Weights of a small GPT-style language model, trained from scratch on English Wikipedia.
Size: 8 layers, 12 heads of 64, MLP 3840 tanh GELU, vocabulary 16384, 92.1M parameters.
Architecture: LayerNorm before each block, learned positions, biases, untied embeddings.
Training: a variant of Muon for these matrices, 1020M tokens, 3891 steps.
MLP neurons of a small language model. Each row is named by its layer, matrix (up: input weights) and neuron, and shows model dimensions 272-367. Each number is 128 + 32 x the weight over its row's rms, rounded and kept within 0 to 255. Numbers have three digits each.
A block is one neuron, or neurons of one layer that tend to fire together. After each block is what it responds to, as a language model described it from the Wikipedia text at the highest values.

L5.up1037:069151103160158120137137082122148128136132189178115122126127159148140104086141141074166169096099087093116077161215138106069119066112075084117131079172142189118141135116128126132167126133143175135153096134124166101143083153105171109137142099134158190146058167139121133110140127136101077106
L5.up2231:122139061092137104146158135157161138111116108184131058129110137183102079084143111160130121110087058109087112173138105094121125131126113135126165112151137126131090128059132121106129141177136122107162133155152094118114154120130120179181167152119135187084104091104183087136092168195203118148
Responds to: The final piece of a person's given name, just before the surname, in tables, cast lists and bylines, e.g. Hor-ace, Gertr-ude, Kathry-n.

L5.up866:142173164088136054108097145047103146146099095110130130071133109117137136136134128102091131113129213099155151104154116077209101089093121138113138120136159179130159102143122071148158160092153163166140118038137145090088065128115202139172136100108138140111131179129101085073130114151142159094
L5.up1079:078174101139118130062086145088166178135130076115141161150154093160185135114141190149146125142122154118198107075106143197209146102078175130133172104179156134122112139129148133123105119113089166181152115091189132105160133141174146149152078151157085122125160113120156070106153122145130189100
Responds to: Last token of a multi-token place or organization name, often in location strings or tables, e.g. Northern Ireland, Istanbul, Santa Fe.

L3.up656:126159096137098145155075142123148138115155192193090169158191142142086109159110064089087127078171118195152114095160167141157130134114087154123120132119155141134142140140124159156084075087116086120091104119162096069109129128108123127162128154109167138094158140160118115151171105093082106135
L3.up696:157124080177116162123114135084072134144166197154098119146141137095148184117078086159074141173094168130154081116145134188098120118089105062123099110127134148198129139171103177166106110130173121102122125163136152174077114138132126080105118103161147129128068084132123170103140152174117103117
L3.up777:128116153108104192137121171106131138147094108069101139138096111142150173078165179167093149091088096160229095137148172119120159140150119130135098111145056106160116168149120140129154134165164169101113178116064139103112127171101161062119122096110143082161159142160155133109170090116087166161
L3.up968:173083053139121099138114157123174124122129104163154152118148119158135148152106128110089082088144137181127108183086113114128125117135167061118110182111145138178149134119161161093138078132123128165110083124067165164171097128167111127126105125125147068141162125098149090130078144116133172117
L3.up1201:062140126175166161109179125090097107161153124124144081194108083125095147158078090133189144104100085224155100069198132143145163165117114114061116128127146137113140157147171134108113131150113123197107070117134133189076126162146102130158102154116160174137162157096140101140171166158133116130
L3.up2055:149127105148084152126110140145161129167118079158162117068125103126135128098125095072140120113140063121188117128040072141101163123147084112119139114135168044103152184190083111103162072141195168153102136080137089120152125154138093107137109122114112090130150145130083043174116162192185130186
L3.up2067:157187140156095135094153126117118132117112095154126084154149093147091166129144147092154147100127091131141124102102127125100114155111217154089163145100107119152195150139152111144129151171103163068104132139130134093130123127161095148127082142137093058083156132082121108124176137154128169162
L3.up3816:103158157140097179141165092107106104140144121141094115188155204180123133146154107125126085106084162128082176125119099134113195162134128136174091153133180086149173135113132198129119126092177112089118152128142100180151133104047126120126152180138110102079099115097146104141159091153114064149
Responds to: Final token of a noun that closes a measurement or count phrase, often a unit after a number, e.g. sq mi, mph, kilograms, million subscribers.

L2.up68:138189084148106190104127095128095159140086115151095122138148158189084125122111081145113127108152097141086145140124184100111134194088132131164168146117159098083091049107133125124160096124138125173136143129117125149139136088173115075139117125147150122062123156128144091161091183127159125169
L2.up529:162154109119082190136137111163094150127080147171134134126106121142117156152093106125145123117091201110111168165112138065110111215132125127161110100139168136163146164090111130115147115130140140193167126140150127147146127166117175093119160102087172081086116111166157140122133099138133168144
L2.up2075:176139142199081170101169165115119116118153117139123095129120167080122140100146177148101177113069124161100127117123153075161142163141128111096130090118121207207147097121140109087144152065139136109132150104144128102130161142092090145167117133069110136081125104177150098170089135156155125106
L2.up2823:155104149077102126155175163135146129128123067151123098167134057104134145167118144143147061103128082079157152139111191104150145125167101099123134122103170168142097171077078127132159170119107174175152152083161122097163114080151116123171105140091106094110109119149104116124152103084114155147
Responds to: Abstract or relational head nouns right after "the" or "a" that usually take an "of" phrase, such as part, sense, version, Republic, period.

L2.up8:105140129153077148104116146196128120175084137154061094124120072160103124121172107095153113114104230147124153122120134111243120123112070146109110181151082142120166145132117159107180133105081181139076114145153090135105155117163091100110153146083155162134139083118090125146204138135173128185
L2.up2829:152135094139136133076078154083083105180081098115151105090110105114175155189141115056109140106103173152140085178170166099185087140031131174064117157101132179055202103150060158110169129139105143097169108132162104188097158154136092079136134118086066097140123111106078121148111156144108088095
L2.up2839:195129133137128211134076107098113124110133119139106088092082124125122215124082154144077160125162186118047189150143081126181118093124130146162129163152167109095116167107098133101126156086142106125069135118124113106061181140169103103121109085185084101129053091063071154087108122129118117112
L2.up3440:103112169156111132131105119161091126157059116093125136135079125126112153150218114086188125125124183155100193158119146077180126138094086121088154165169148177086172125107041118075190117087041140146139147153167132120115104166142170041120184086154086122130103153139076157151119131162147062143
Responds to: Names of countries, U.S. states and large regions, often after a comma in a place list or after in/of, e.g. Turkey, Ohio, Japan.

L2.up967:141138159167118147181181120099129107124200112147154175161159130178094112121143118148148136080069163172098165112121116104115130100093187073125133173106125171147147121173155126130167121084107139174138077139161151162079128183122147178189101160080125149088183077146096127161140169171118118148
L2.up1160:143212103119149177156117145121099164124149097123090113153111140110117094164084050077124174067130134094186090123135228120152178169099083101121147148138173095132121114094143134141082120158105121137162127108084158130156162125115152116093138155098151135123152178119086120128147133110160080147
L2.up2018:120196168155174115177164140137100202060179126151158148080116121142123155123057102097159189132093175119139119173091201160119096154113148099117114177144145086106141140074121119135182126135111178157128074147141118096091120145099142102147105157113110131106157129129131167138071156171147109186
L2.up2432:034130184155122160111178187116126161108168136136134179117082150172054114115122116143155190152107199163123095077175153111161117126074174073158133163126137118109106103136157156113148177125084177135167116120155166140111172160159157159135053141140139094108122089125125159178117148158149080163
Responds to: Word-final plural suffixes (-s, -es, -ves) on nouns, often completing a multi-token word, e.g. waves, vertices, locomotives, trucks, films.

L2.up365:173129097104173115125079032137098066121125174106171187149200148160164082140178182090136121121114162140100060154126123101093149114126149128108095171102161132095136116107123143147120129173160157109068110139129105143136094081086129178108146150132150136118210176175065118129162157089130155068
L2.up1766:103153096160161144097142102103075118126152114070148120162089140118117135121152130142147141109077222117153147175184150130102114080133100157089140075140125101111118136135160111131160116121081127141078166168161153138158039181132159181134137117068109121090102109106101180190103164147111189083
L2.up1803:148127175200130089114155125169149164106100140137131130132203175138189134090104111105159117121093102151079116160111189114154120148130111129088160184098137094160125084141100121096134105091102126119162126149146117125078104163139087091137156123065118153142120112074091176160131140110181128114
L2.up2996:132115140140084133140131142065157163106151151136116130118102133163152136173155152117162135089097149189102111083226179135019155149095173131093114165119188162194177150127162141136146081146195134080122196106081102137104070162138142162152176095196146118113094144108143103127130166189153107084
Responds to: Final subword of a split proper name, mostly foreign people or teams in tables or lists, before |, comma or (: Brno, Batalla, Lionakis.

L2.up1594:132122140082100081163112122129124094132168126163092170173156146111137134116132143126154134139114152176176133131117162087098139160121136140085131118103105147062091146173168154141091137158175100109122159176161157108129106101139143061150149115151118125186113179130079135095107126096149113108
L2.up1771:128182114175085101150142086173121119118152105085157098119140153101105162083143156194141145141080134132099168112145117129096151132132191129118188112110153177095162067122060143147165156141127141116097142200106120133124085142111144135139121082107127150129102138099102124108131125141079139130
L2.up2904:137148165156087113132119123104136150103107149160143149161160106079129120132103162113114140112126165149113192125094175118145153098089162133143078163130159104095187170154124165117122083114118099110099181118174114144140115174108112119140157108161109174174148107178137139196121141082124135144
L2.up3239:147132132076139047098157133152146125181146092124038118131159180076165197153117108140122134114099102207090146128064187078157100126124137169118144146125146130127082141148119127115141068154162118101093129148198061111191063119166171149111192120147102166162096131107118179079158172176138121079
Responds to: Final pieces of names, countries or venues in sports stat tables and match records, often just before a pipe, e.g. Jecan, Korea, walkover.

L3.up512:136118126150168094097126137113107106167088086137175102094138124166115114127091120129093141131126157144102080157119149139171091104137154130173104145163171138100151117140145164090063205131148160116117145110102132109174165110202117090121158104123151073137111154174145174097108182081197040052
L3.up526:102160109150176044151124074054084104143150121123147201122150106125124119142145154181087158123109124116134166135180171098113099104161112186067133072177147174136090129147147130081155204177107126238127157153048127116140170107104167093157078125089142180146121159152141102131118116139093115075
L3.up728:135163053115184155122075069131146144135134170151078139164104146196162126125086141111199175120094151111157122142141107144081131162114094104103155140143175095110153117123153111084161169107120147132165164123187162103113117101166061134133189051119147067175186133104122077135089187186155144127
L3.up1721:129132141128131095149110167101164142129109161122177110061179125143130124111131067129148139099105147100152119093096096091160171076091127088082148139138133072077101104059111133102190147132117145118155146123127143024131121158110129130157197104145157148156088164135150143198126113097180131062
L3.up2736:108153171126071086068128136187121154108116147101123140119129211086096154117124166108127148072076172174064111120149051139170149157176131081140147157127136166084149148065116123165113102165095124117193097145147099109085090080087089158137145170083141173129137188144217097114114119148141181143
L3.up2841:077127153184156034165086123078134081121161150137142172124126152120082113117141143106136124122094120186115125123216168075129093098163077132130084066233172158108059099082104169127124151196107127161132145100110180090100141125098140171190130130133204125136110142186154111096138113133109065093
L3.up3102:093110117139115116199115141119054189130111154108154182157185130161149114136120088105088153129086114102063133082156085074142123084149084125100087113106146092089170116142176189132184139087137125150136169130139140103135114155068065157162102142119084097144140153080124144146140075128138144112
L3.up3655:156117120145147143096169160149101132100098116163106130086189136168157130089117152127154096096135142108121119147146133117126106105108064063084170096099125096084111164078133124065144145167127158154168118121104143087188124141158068102127132120044180086142159118145080064132097128076162108154
Responds to: Final word piece that completes a split word, mostly given names before a surname in rosters and tables, e.g. Dam-on, Cly-de, Ger-ard.

L5.up1801:119161128100126160125137101087142170186124115124151153069132112100132135146116119115121081151150141139139131074127156099127157136125151112171163156120142126101170140141112190099126118166124134165196137154114053099108124062179112160159080156103144116126152071130100087101111161114151211092
L5.up2606:127141143146120136118170173152101097102125143140157089119110168125107133125141075098159193071095121142101134119087083095113131157094100109066209139131163122113130169121155117092118147130061126178137108104128109121126063131152146160170132050100142078127136102142123075125153091131166140076
Responds to: Final word piece that completes a multi-token proper name (person, place, company), like Red-box, Kits-ap, Mao Zed-ong, Poplar-ville.

L5.up767:081117176085135089164168104164083147144099116145111102104123132107135129127141126111126094139089151197134128125138154148150165144087148128080095118105123166133176143141123129130182158142122116073148153123098094146118147101180141135167128120173093102155145122091132098142169115146071068098
L5.up3276:130120193161153182108150136137121137131077135122194154063112091167122142178119159131190167151113167196154155110097143111153163163133106145124138193130166148069131147090140168086159145157098100099220094100114081134088075182108121090120138084139196130155109136127138135164124088129127101067
Responds to: Plural nouns or their final suffix piece naming a group, often after numbers or "These"/"Two", such as leaders, bival-ves, Division-s, groups; also "they".

L3.up91:134085168127068145147165103163165112114122112144147175134105146131154144136151161140091137068061136161162117202107183088141155110125162113149120136082145175148178045086145123143110143122123114109074092144103101164118158170106103170144150117112117115136092092106118137154133063133109127141
L3.up160:138111108087123072166087086110145088119148176085169103091112072127076122144102135142123136176154122140161119137140151116168137098087146110186163123086130080099146092146147099153122143057126067161090132129143114101175113115111138109122110114097083222099116148123109121152150148172108118128
L3.up1195:173142099077108133129125100104140095149087173095091072128124188087157150117083142136106131152143139133216171167069131121147106085167145131119138082138136152088072174196153108167103167142137161128134125097145123125148091140121121085153116129194138103150149183103082166128067091055072112124
L3.up1386:100167047154138168101119108193150199124075056082174070117114123158116106172132119103153106154105121143243163137143129128172123109132090148139158125109134045143133110140153102192162107146146141108136118098066092156177140138097098127115150104136170125114110138111110147132135145086140107136
L3.up2024:162110129109137141137130123104130121095152064140198096119113157184110189162133127145173100105111091192090128116181154135138132138097161105128170172163133095109093099132107131119148112176144136134120182105115153156107104173132140136082080177115083127180143111096136120134139146114112111092
L3.up2781:109074163109081111105123136096156110118081110168127051081122136052125150119104128125150098077117161142102089113144105122114075124087142154160169141129162112178098136180136127163147171125121145177098191109163102118128131155129110099120094124143124146156165112106107153102155151142166184153
L3.up2826:159131124140129134074120152139100147178045138119075067150105125149141153134108161173098174090122180128130174114163175121134137162142141090069100143092096128151179104105159173139119078088086043129108119084141102113157149163140098129197106158089106156102121093118115153158174119150188136115
L3.up3374:186163160054104116097163111105141130119121147100104144145112142171087110140134156156123129136097099183110117174090202079156134156080121136113212123104161070132153094133177138144101140124093107137104090121124109163144099078151115075154111119104145144098135093199126124105088122104117157134
Responds to: Final pieces of abstract nouns, often after "the" and before "of", such as tim-ing, announc-ement, revers-al.

L5.up1226:121138089114105110119170157172157180105099158125157119126130121129164122121120082103148119124137149151077070099135136082121110125077102224170128126120133109089133163079155094156110130116075174171159124120115139060136142136153107090109162159194124089048168092119156152154168114111091171123
L5.up3385:122124097097136097121173176122086125095142089118211121170126109087078092115062100161158103141168109103160139110110184071145174059229095148174148086094129130123160156101110091153155099126144104172183099119121084065118148126169130103138105148122133160106122110142140131068137137136116107153
Responds to: Final piece of a person's surname after a first name, often before a bracket, pipe or comma, e.g. Sne-ider, Fin-ley, Gord-on.

L5.up21:159169154146123116134158172111098099117052089082166158116120116142168107141127112172181141115118112180206106135140122123108122115114127111170162138107152149106078129118150174082164149090123148118157138156093091164096119110152160112121077100094130155130111114119108139132116094089090126154
L5.up3350:139121168088163111121175124114122124113125118149166078158116053129159147147088139172128120069102155150087096117145098154149126183110165121123169179144178122111091171129081145131176145127103189099169132108092074164051125129130162125127157140118157111086142141095124116113101111173172152140
Responds to: Infinitive to, modals (would, can, may, will) and not after a modal, just before a bare verb, e.g. "able to raise", "could not seek", "would eventually".

L2.up2278:123194149150135143121121123119150103114191103105145186151143168104124197113109125089101163164059215193117154124115105086162102086090145062118121199154253095114164086113110140123139168128147162142117071166096077116090076129131089181156162135159130162119161108165114142140141138119145139122
L2.up3038:094159194138117095099140110147125175046167088084095134184136139146132181154120146113161156131065175168090163125153135104146074115166172111114148170133184085184155129087130100122181107146153155150113120102160104135073080154155082127111113130128103199089117112122126136115120109148087148131
L2.up3278:089162129145092096139096076122129132120198087108069084125134094132131123124135168131164144144079143162120179106139153139092127104135118109104175104105194166164146133181101130155127095154146092180150151125123181135122116070187151121127181081124131135144161091104148145153121100113094111103
L2.up3314:111170113142121090085105126186170120093133144133169197134177142173155130152142131114118156112025131212110134133176171119162187133116130060092141144105198131176147108130096127122155138117102183099115125117146085086132108186122110159157169192163110158111115145147096189117088131114132128086
Responds to: The last word piece that finishes a multi-token proper name, such as Windsor, Brno, Purdue, Taliban, often in tables or lists.

L2.up1351:106141141127122129132113153144137121073132114120149047161122149063094152182141101104136148118153190118131127105132131131145120172112172068112156106133154098115148125147134114098148139146151124105122101117172058108080199149192151161177149151133181122118102073111137092143141117135111138142
L2.up2503:103180105085124187132145106219043118143113125137106116091161136119156157093168107104144173148091089147086130138150146103089140124129139068166115152142102124125123155067128119179112164169174175081090142114183116090091124115162166153100128130078184135130129096127119142127126102132120115192
L2.up2692:080166095132096155126161100128107099130163161166112063172087105090147172135137135133125120094148181153132142119147119126183117149128143114100136129075169097150151082080133109139169164092175119155105140155123123146144125148123103155047129154166159162142117088089132127122082123116118098175
L2.up2726:059162131174105099144123130150128126050119097140144141119120107145128126095126062119130164107053140122132163149175135096149140110120176146105133142173169057174190117136165139180137129138117123117156168129210100165103125070133168201146121147121119156132138084110104107148151117120130104151
Responds to: Final subword pieces that complete a word split into several tokens, right before the next word, such as concubin-age, surgeon-fish, tru-th, Surin-ame.

L5.up142:173140137122162202133131168140167155103145096105112123149170132137107110166116108119131099162149152037109090136080121147133177135119146132093118134097126182150070055061122114145169123197144158122178126117172136149139131125136077092129167094150060121116043133105143195130112145111211140108
L5.up2940:137114114117135150103170150073105175077088110088054099169131131144131091168141159162106098186183125075140110160156105199124110120116124080131159141112134111207118111128164106152083193179161089152129131153103162066092073166130123070122149081125096110161084127131186169116123089121142140143
Responds to: Mostly "and"/"or" joining adjectives or modifiers before a shared head noun, such as eastern and western halves and plasma and UV instruments, plus other pre-noun words like wide array.

L3.up612:187098170073121102150093151057081153142143106094137159096207091139139148141115105137118154133086101141124114137153200141112071080152083151141149150149122069095173181123107091100165169150117150160143138091110091162109140105088127144140097131113139054127164174076132109159133126121145131107
L3.up1469:171082128117103083126141117127139167123133128171160159074089109126070153168126172169192102108084110110184154165131151121125123152087142158143088137134136122158113167179142177116167153180131121190154075151126122144072138139153158123145142056168120134107124115096179112104164136201188122193
L3.up2259:192121156146110164137146116128100087122113181114154158156105166084069144067121148063147171055079163127166172094165122096100122144132116165169150107124134131084079162172113118082112156151132150160121181153088149162101141089155134113126175151112201120114055145046144106162103112168125103060
L3.up2371:145115108114125129095134108079095119142129116105202105112134123104170139126192105119157140117150127094114074090079111110124150117127139063127142137104083143101143099153094049105154119135058172162070140080136086141134186144078085151079145114163050096131107163123145103119105154161146124124
L3.up2655:229077141105155109110094095105108104138117137170131147188128147158127177082153116152172158134106179200149125076176219153086096124138113134074124124136080148119154146107103114085149212120173122150103098131135082144111167123145166088132154099079137110124080116143120100136108141191200174113
L3.up3050:101117164134132110119150099170118139136113107124125121109125134129141169135138161118117109089090131162168190129096112069063103128119084128160162114164130148110122112135133096084140076089188202077044186108103111090125137163119112187139166103148150136109110200155124132111128108174113091148
L3.up3229:138065120102095093130090058136168066134140134085149164141069133091140167138112140121131095116052145083122119112143119113109156139113174139110184121136108100131120169132115103126195155104148134189121182125080085122167215163073145109121184129130110090092146094122132086211139065183133110134
L3.up3531:126135092141106105104097113209138102086093176144156155123165119151165140132154110147091133060107152090170123111088156124115143153124116161104122073128130110146155134095048063150176115143104135153101083137152085158161127119165146150146176130152059131165159183075120096128155162143154128109
Responds to: Last word or piece of a proper name (person, country, team, event) in tables, credits and lists, e.g. Johnstone, South Korea, Jersey Open.

L3.up55:169165119116111105146097144050077096166119126104142135077105138077119169077110108118093114094110158148114138140162109048111103105146154154163106151120144206065129120159116101107129154147097123201131061102097169073116131176169114128129132079132165115101165119140167098152099082162174167105
L3.up270:191105199111153081189151176126080161124059118079101131072131126149128052180152203096131133153130155124084138136139156110192122112097093146096147152135157192080123127110152177107191077140114165151147164096157121127096089132117180092175076129158111128098110137101152130124146134096149146138
L3.up983:107139121155134062179140143128078148135162095133145097124117190117081186110110202090094179159125152129167123123131099098157102132091123119157103134145119100069087185155107191081146171127100158187112102128084095123125122190135116152124122136120150085126134113120088125149060143140133173140
L3.up1054:133118130151183095103139168113136094132150176134122081096169083108104149143129141116109134031067109127115174175105116123168066071135180177101081097107112155125103149125141083144132103120114115165067171073113117123160180136105147132083128154138129145172119131111152125147072116137192110152
L3.up1935:134136145144147153100159087136124144190111132092187084158096082155086130176136117157149143139085074150100131172071166109168117138115208090074092115168157118107101197115146182101189146143163134141159154174126157153117116106140082165152143130120155136071097209102112092139126125095231143140
L3.up3288:125168128112150077151114144099110106130139089102131170105143115170123183078174095049150193117072171180110158102162160054204125101152158155092112123141223125080133121114145190120122167185133150192176150085117142067061122108155161138168079103151170116102139144134114089123135141150139138092
L3.up3460:115115130143174131102120154164167153102100144112144160148146204167106121094112170100155157137146167147113116121160163098211122150085117072171145106175161078132136145101146131120116169105136144135146126168119115126113114147170046141140147123185163124076092089081152137119141121156128122079
L3.up3813:173157119165138121106167124174187114165156155107162128173152140106047104148125118136111132178155147078252141130095114144124104138120149172163119184125147115127127175119108114128091123119137129106118165091102158175128165145152127120089119145105069180172137097132167093083107149124125088164
Responds to: Last subword piece of a multi-token proper name, mostly surnames and places, often in tables, such as Fur-man, Ly-ons, Old-field.

L3.up1059:154127188072112217065164117104091112095153129100151130077168082098165128102139122112158153153130126109075154162081151110145098130152081177084114172073110156182176074088148106160116103132164143147137128059135145073167111171166095123141113132084084150142144122065162124104138142085131071168
L3.up1323:172097143169089193166103126175145121101104136139159097109121134115164135099129176135140121156133098208083180119062140120102161119122190107107074122086140159117209060101104100199138119130172086164137140112126115051173128174108149122162146168101096169082107082111209105176169128126149116156
L3.up1581:169105114141109182169089115082156123134096103092172122154126077094106073103140141117167153145109181119143113096150153089210142122182109074145144141117170171153126105121117147121106128136116130158099122126192091097102160141159139066053162151012133099127109112169134165112145113107189146081
L3.up3218:161171129120079149128121131121193115095127114077110097093078145114108133168132115130102211159140173074109097165103175178157136110075207130139091134158132213113128115166167074135136182171093133194105141097134067133123119140154120125083101163166156130128124130131141162072120064171105173129
L3.up3220:107100153128166148088134044178175169114142133071148088159165000118103090161138206176046178167134147177083200154143105128140145189108129162111118070123168154162150099090139137145115130132186084058119159194059150026116101103092110103120157133142132156132072105098160095146155133114124152140
L3.up3250:202109212115174146212129106137157116134092183134112060150142170083088083166143115155146109137178101140108150106121074151167174132137082109125090159109100155129172122145126083136133110133129059121147142121159123128140178192134112084126149135111126113160134076139124168141082120175140085100
L3.up3415:145146151109126158109137146094197143065111099098124118148102068098153169175113110110099112133122113052159083163160113187142189127106139117073156096053127089169139080169071146128130134122127112106120148118085132168157150196148145122114128092110160174108127116119168148177209174157112085209
L3.up3715:142061174125161127125098119132146079076106101085153090137167100147128122144141157139154113173135094124176127075099144106149144101116175138105169136143121178136102091104127149178148074171119142165145151120134086084129139179135071188123099123137104165161104144133123107148117128130187088107
Responds to: The first word or word piece right after "the"/"The" that opens a noun phrase, e.g. most, ability, end, beginning, other.

L3.up196:100080146164096085072146086135130114102140108158171187006164133150139118133100147138116142185117105138144134149123114136104104116136151147112131174119102070107123112142152133153144167148134155168086112190138083098076146138159108157179126073132178108129100108113146112179163099101148087118
L3.up1235:157081136161146149093137145091090137068148093148092141092045135175191193165135154153150146093105162089082129097153122149133132183102157124127135131118078101113165107077131105071152093080094119150135112109195123201148162156119103135145123065112131136160079084096174107107100148172097113163
L3.up1379:149068148134097129134101169149118152105076069120094104103096125144132172209155108146173150173145144086092180091142127087205150110136157148102151173120112169087143146111088096128177072105137134153101118137139089165086099105153116159164146094142129145131102098147132136132091107089148100104
L3.up2069:155107116109072127143158101203102135077046110077141164117047139135082147154065133194118184166149161141134101140131177131118073153139080081175163169109112079108109073101104107116154130150139149166072154162147083111095099143147092125117145105172106134092093129124147189181157046091127136141
L3.up2208:134111200142084134090126102082114169075088110152098095102136160143099148134101103154126130219137194222110176132137143169125099061076152146109147159094109144116137137108095062130148103123111077087111121158167156071107081104156055146136060079087096164167040105097117122142103105168188124117
L3.up2434:091074150149153132143153117132148113136113119141166196073135149160194178129174127115155138114142159170121115125211116131200192181104151121149117172155116157113142105124170121108089157120107137154142130113141121107087069116105103165137160090122130127158093097132130140154076139168145135092
L3.up3129:117151079165140096114111088115115171193075136107066160127140154114102149112138133109139136135114158136115109149175153090141085157132121160125112165148100117077149092164096115121141157120129160131132109166166140138172120150142087143116213097086044131124107149094097133169157101169116118078
L3.up3267:128179123112084107151100120142092117095057107120131194172139149152137147151126160099176106157124168146162068075109093094213122118132138140109102150145132115075110155119103119178098101162101162197109128142141087128092090145110098101181115154158114124144124148088161152177123121142083127083
Responds to: Final token of country, region or city names and their nationality adjectives, often word pieces, like United States, Mold-ova, Hondur-an, Chenn-ai.

L3.up496:158222132150081076107088163155125125117145099081167146111156172120139106091129126104148091110099142100175108092134112090114176126121065173103099132146085070116144167087132116185183171099119161144141150072118115164063115092136134125097114162134116090140143143093105084139135166097122057131
L3.up987:162139183154095125109134136166094125136090104107183120132124093097115095095069128104109095095107152088100071128082119150177133065130163121150197122165141089127103148041136104094184152129130128184156172074144084145058135158109111110103111149092112123155140142150186164162118116132121098148
L3.up1254:180150152086170079154120157131122162145111129113122179119096143176172106093170124160101148115090170149154081137095165173124086145149186157154095164135081120111103156132158099120111107170167115154145091106101069148134178167122092112122149119148077126135103133097183108138209140150151132169
L3.up1550:138188160169162030093082144137170131112114098107126135167116124044150075123083094132121123134150067164152127168109140116129114090173105197119150109100118145174114141038123101141154158115142132114198126094130133167115192114196100073105080106128117151106086120167094119182136196147147153128
L3.up1619:175159148173124091147173136146170163120126090095124166116125123091139137153134130080083085068138078129161063134148162133130181076170168202125160077107122125133124138066151114134109175112116095127176146086134153163099178093121194129161117110144142127120098090150110140114154164132108125137
L3.up2636:207134074112098104129163098199139171143081107135160184135072121129197171139149094109115108071139110144064051136122138122169153104152090210128101094124156127095132176143139111171149135130110154229159134112109159154082138080116070075158145088178112144163131121132157095078143093150191087153
L3.up2734:149156191075104082137158190123158088144060139128176190101186125119167116098144145113151080155095116189091110101189108106198147112134082065112145092140188120086124148111157122087137176112115138128122115141052114100077108109128168121137111118111109129118144141148114181165137159083163096089
L3.up3481:138121130122126118122163129128174142157123122114065154151136116101113130146123164098150128096134146128188121175134134136103166088145091169115123120161201105124123123103093117134161165131104132131156149122114092161085116154140167085091178115120121146165114146135102111181138203108153083128
Responds to: Words directly before a bare infinitive verb, chiefly infinitival to, modals (would, could, will), and the t of don't/doesn't, as in "refused to have", "Don't kill me".

L5.up1038:099059084029105141156071094122103130096114141093109063121150147121146121105103158120136132126139119150112091176195136074130119146148088157104148115099116121086212118092159089066157165139120119126111155122162119083158118107124149093147089141149121105153140039107089142105078145092087134129
L5.up1214:123082173142048082111095136155092171123171075130102169164122072159117109150118152129145122123136123143123152146190117119103141135112112124127149074072092190156130101091159105158082176059137100116127109147183104145117091185109124175088096188154138159115120115180165065132139126153170122128
Responds to: Adjectives or modifier words right after the, a or her and before the head noun, e.g. famous, average, first, incl. endings like -ular, -long.

L2.up775:151117122141130078110148090151139132141098067096115087155120094150169119119094097129081152142173133145095122088154186057154076102104112076113114202132099157128148047156127111157168147139090129071110129132100131108103127105153139093131166130098109150087111108105144167097123103119138155133
L2.up1791:122158136145168130150134153080139160108110113117129122086116155166128087138171108149071106152135128180165125146194146130079078118145153090179105097140160083113159120117155096083174121167122146104126187094088104133148113126165101155118126181136143108153143133140241092141133150125117096146
L2.up2995:151125069139159110099117118090147144190121201150106105108116154158097161097164089095174165115117101130124166145143153118084099117157085215072110144196133109117067162134124149160180113144109149116130141118118192089170111100141169046174160146141087066141126144139146128123146161124146077122
L2.up3370:113158146131146107120127112107170163101105122150119161144065123111095106174069097171031087150114148192111132098174151110164069161156115102106144142132132166136164155126146171144141108103125095131118092097099066111103116089131144145161103159109161151139085111130201085059129131165123126109
Responds to: Main or auxiliary verbs opening a predicate after a subject, "to" or a modal, such as be, have, found, are, in narrative prose; sometimes adverbs or quantifiers there, such as much, largely.

L2.up20:128110152075131107146119051143165177101163152105140130138110108157087143224133105168064164108142127090102133053193096167146168143163107164171118124099151076136150158141074082111133134167147123106149095153157160117078115150082159120146095100105082098133099123121153087129124136107134106071
L2.up1172:153158158135128168158108145141166130114094079155138121109147088182163104146104126165085147140144121137129132142122167118092119094129051142134108136077130147065165157123140102157154113177107100178069219137105165137094136099122145176127157079107150080188119129148165118137178124110137125155
L2.up2392:107141131136128137105058123170142166102101153191135041138127193084127158176084128124085149113132189135103110073175163160064077144121162137148091134149072148123172118154183149088115163093101155127146160062152111115076113139127147147115097131126152164172109126108136138127178184135143137130
L2.up3597:148135174162142141131075101147134123104116147127164108142071112120129150150095114134080169133140102071108077158096162122059115133092118084146117092138131163152165104096173076144156154075137119124128129110080120120116125168123104072118119128123173096128154119125139147146190137113133151083
Responds to: Punctuation closing a long clause or sentence, such as periods before paragraph breaks, semicolons, dashes, and closing parentheses.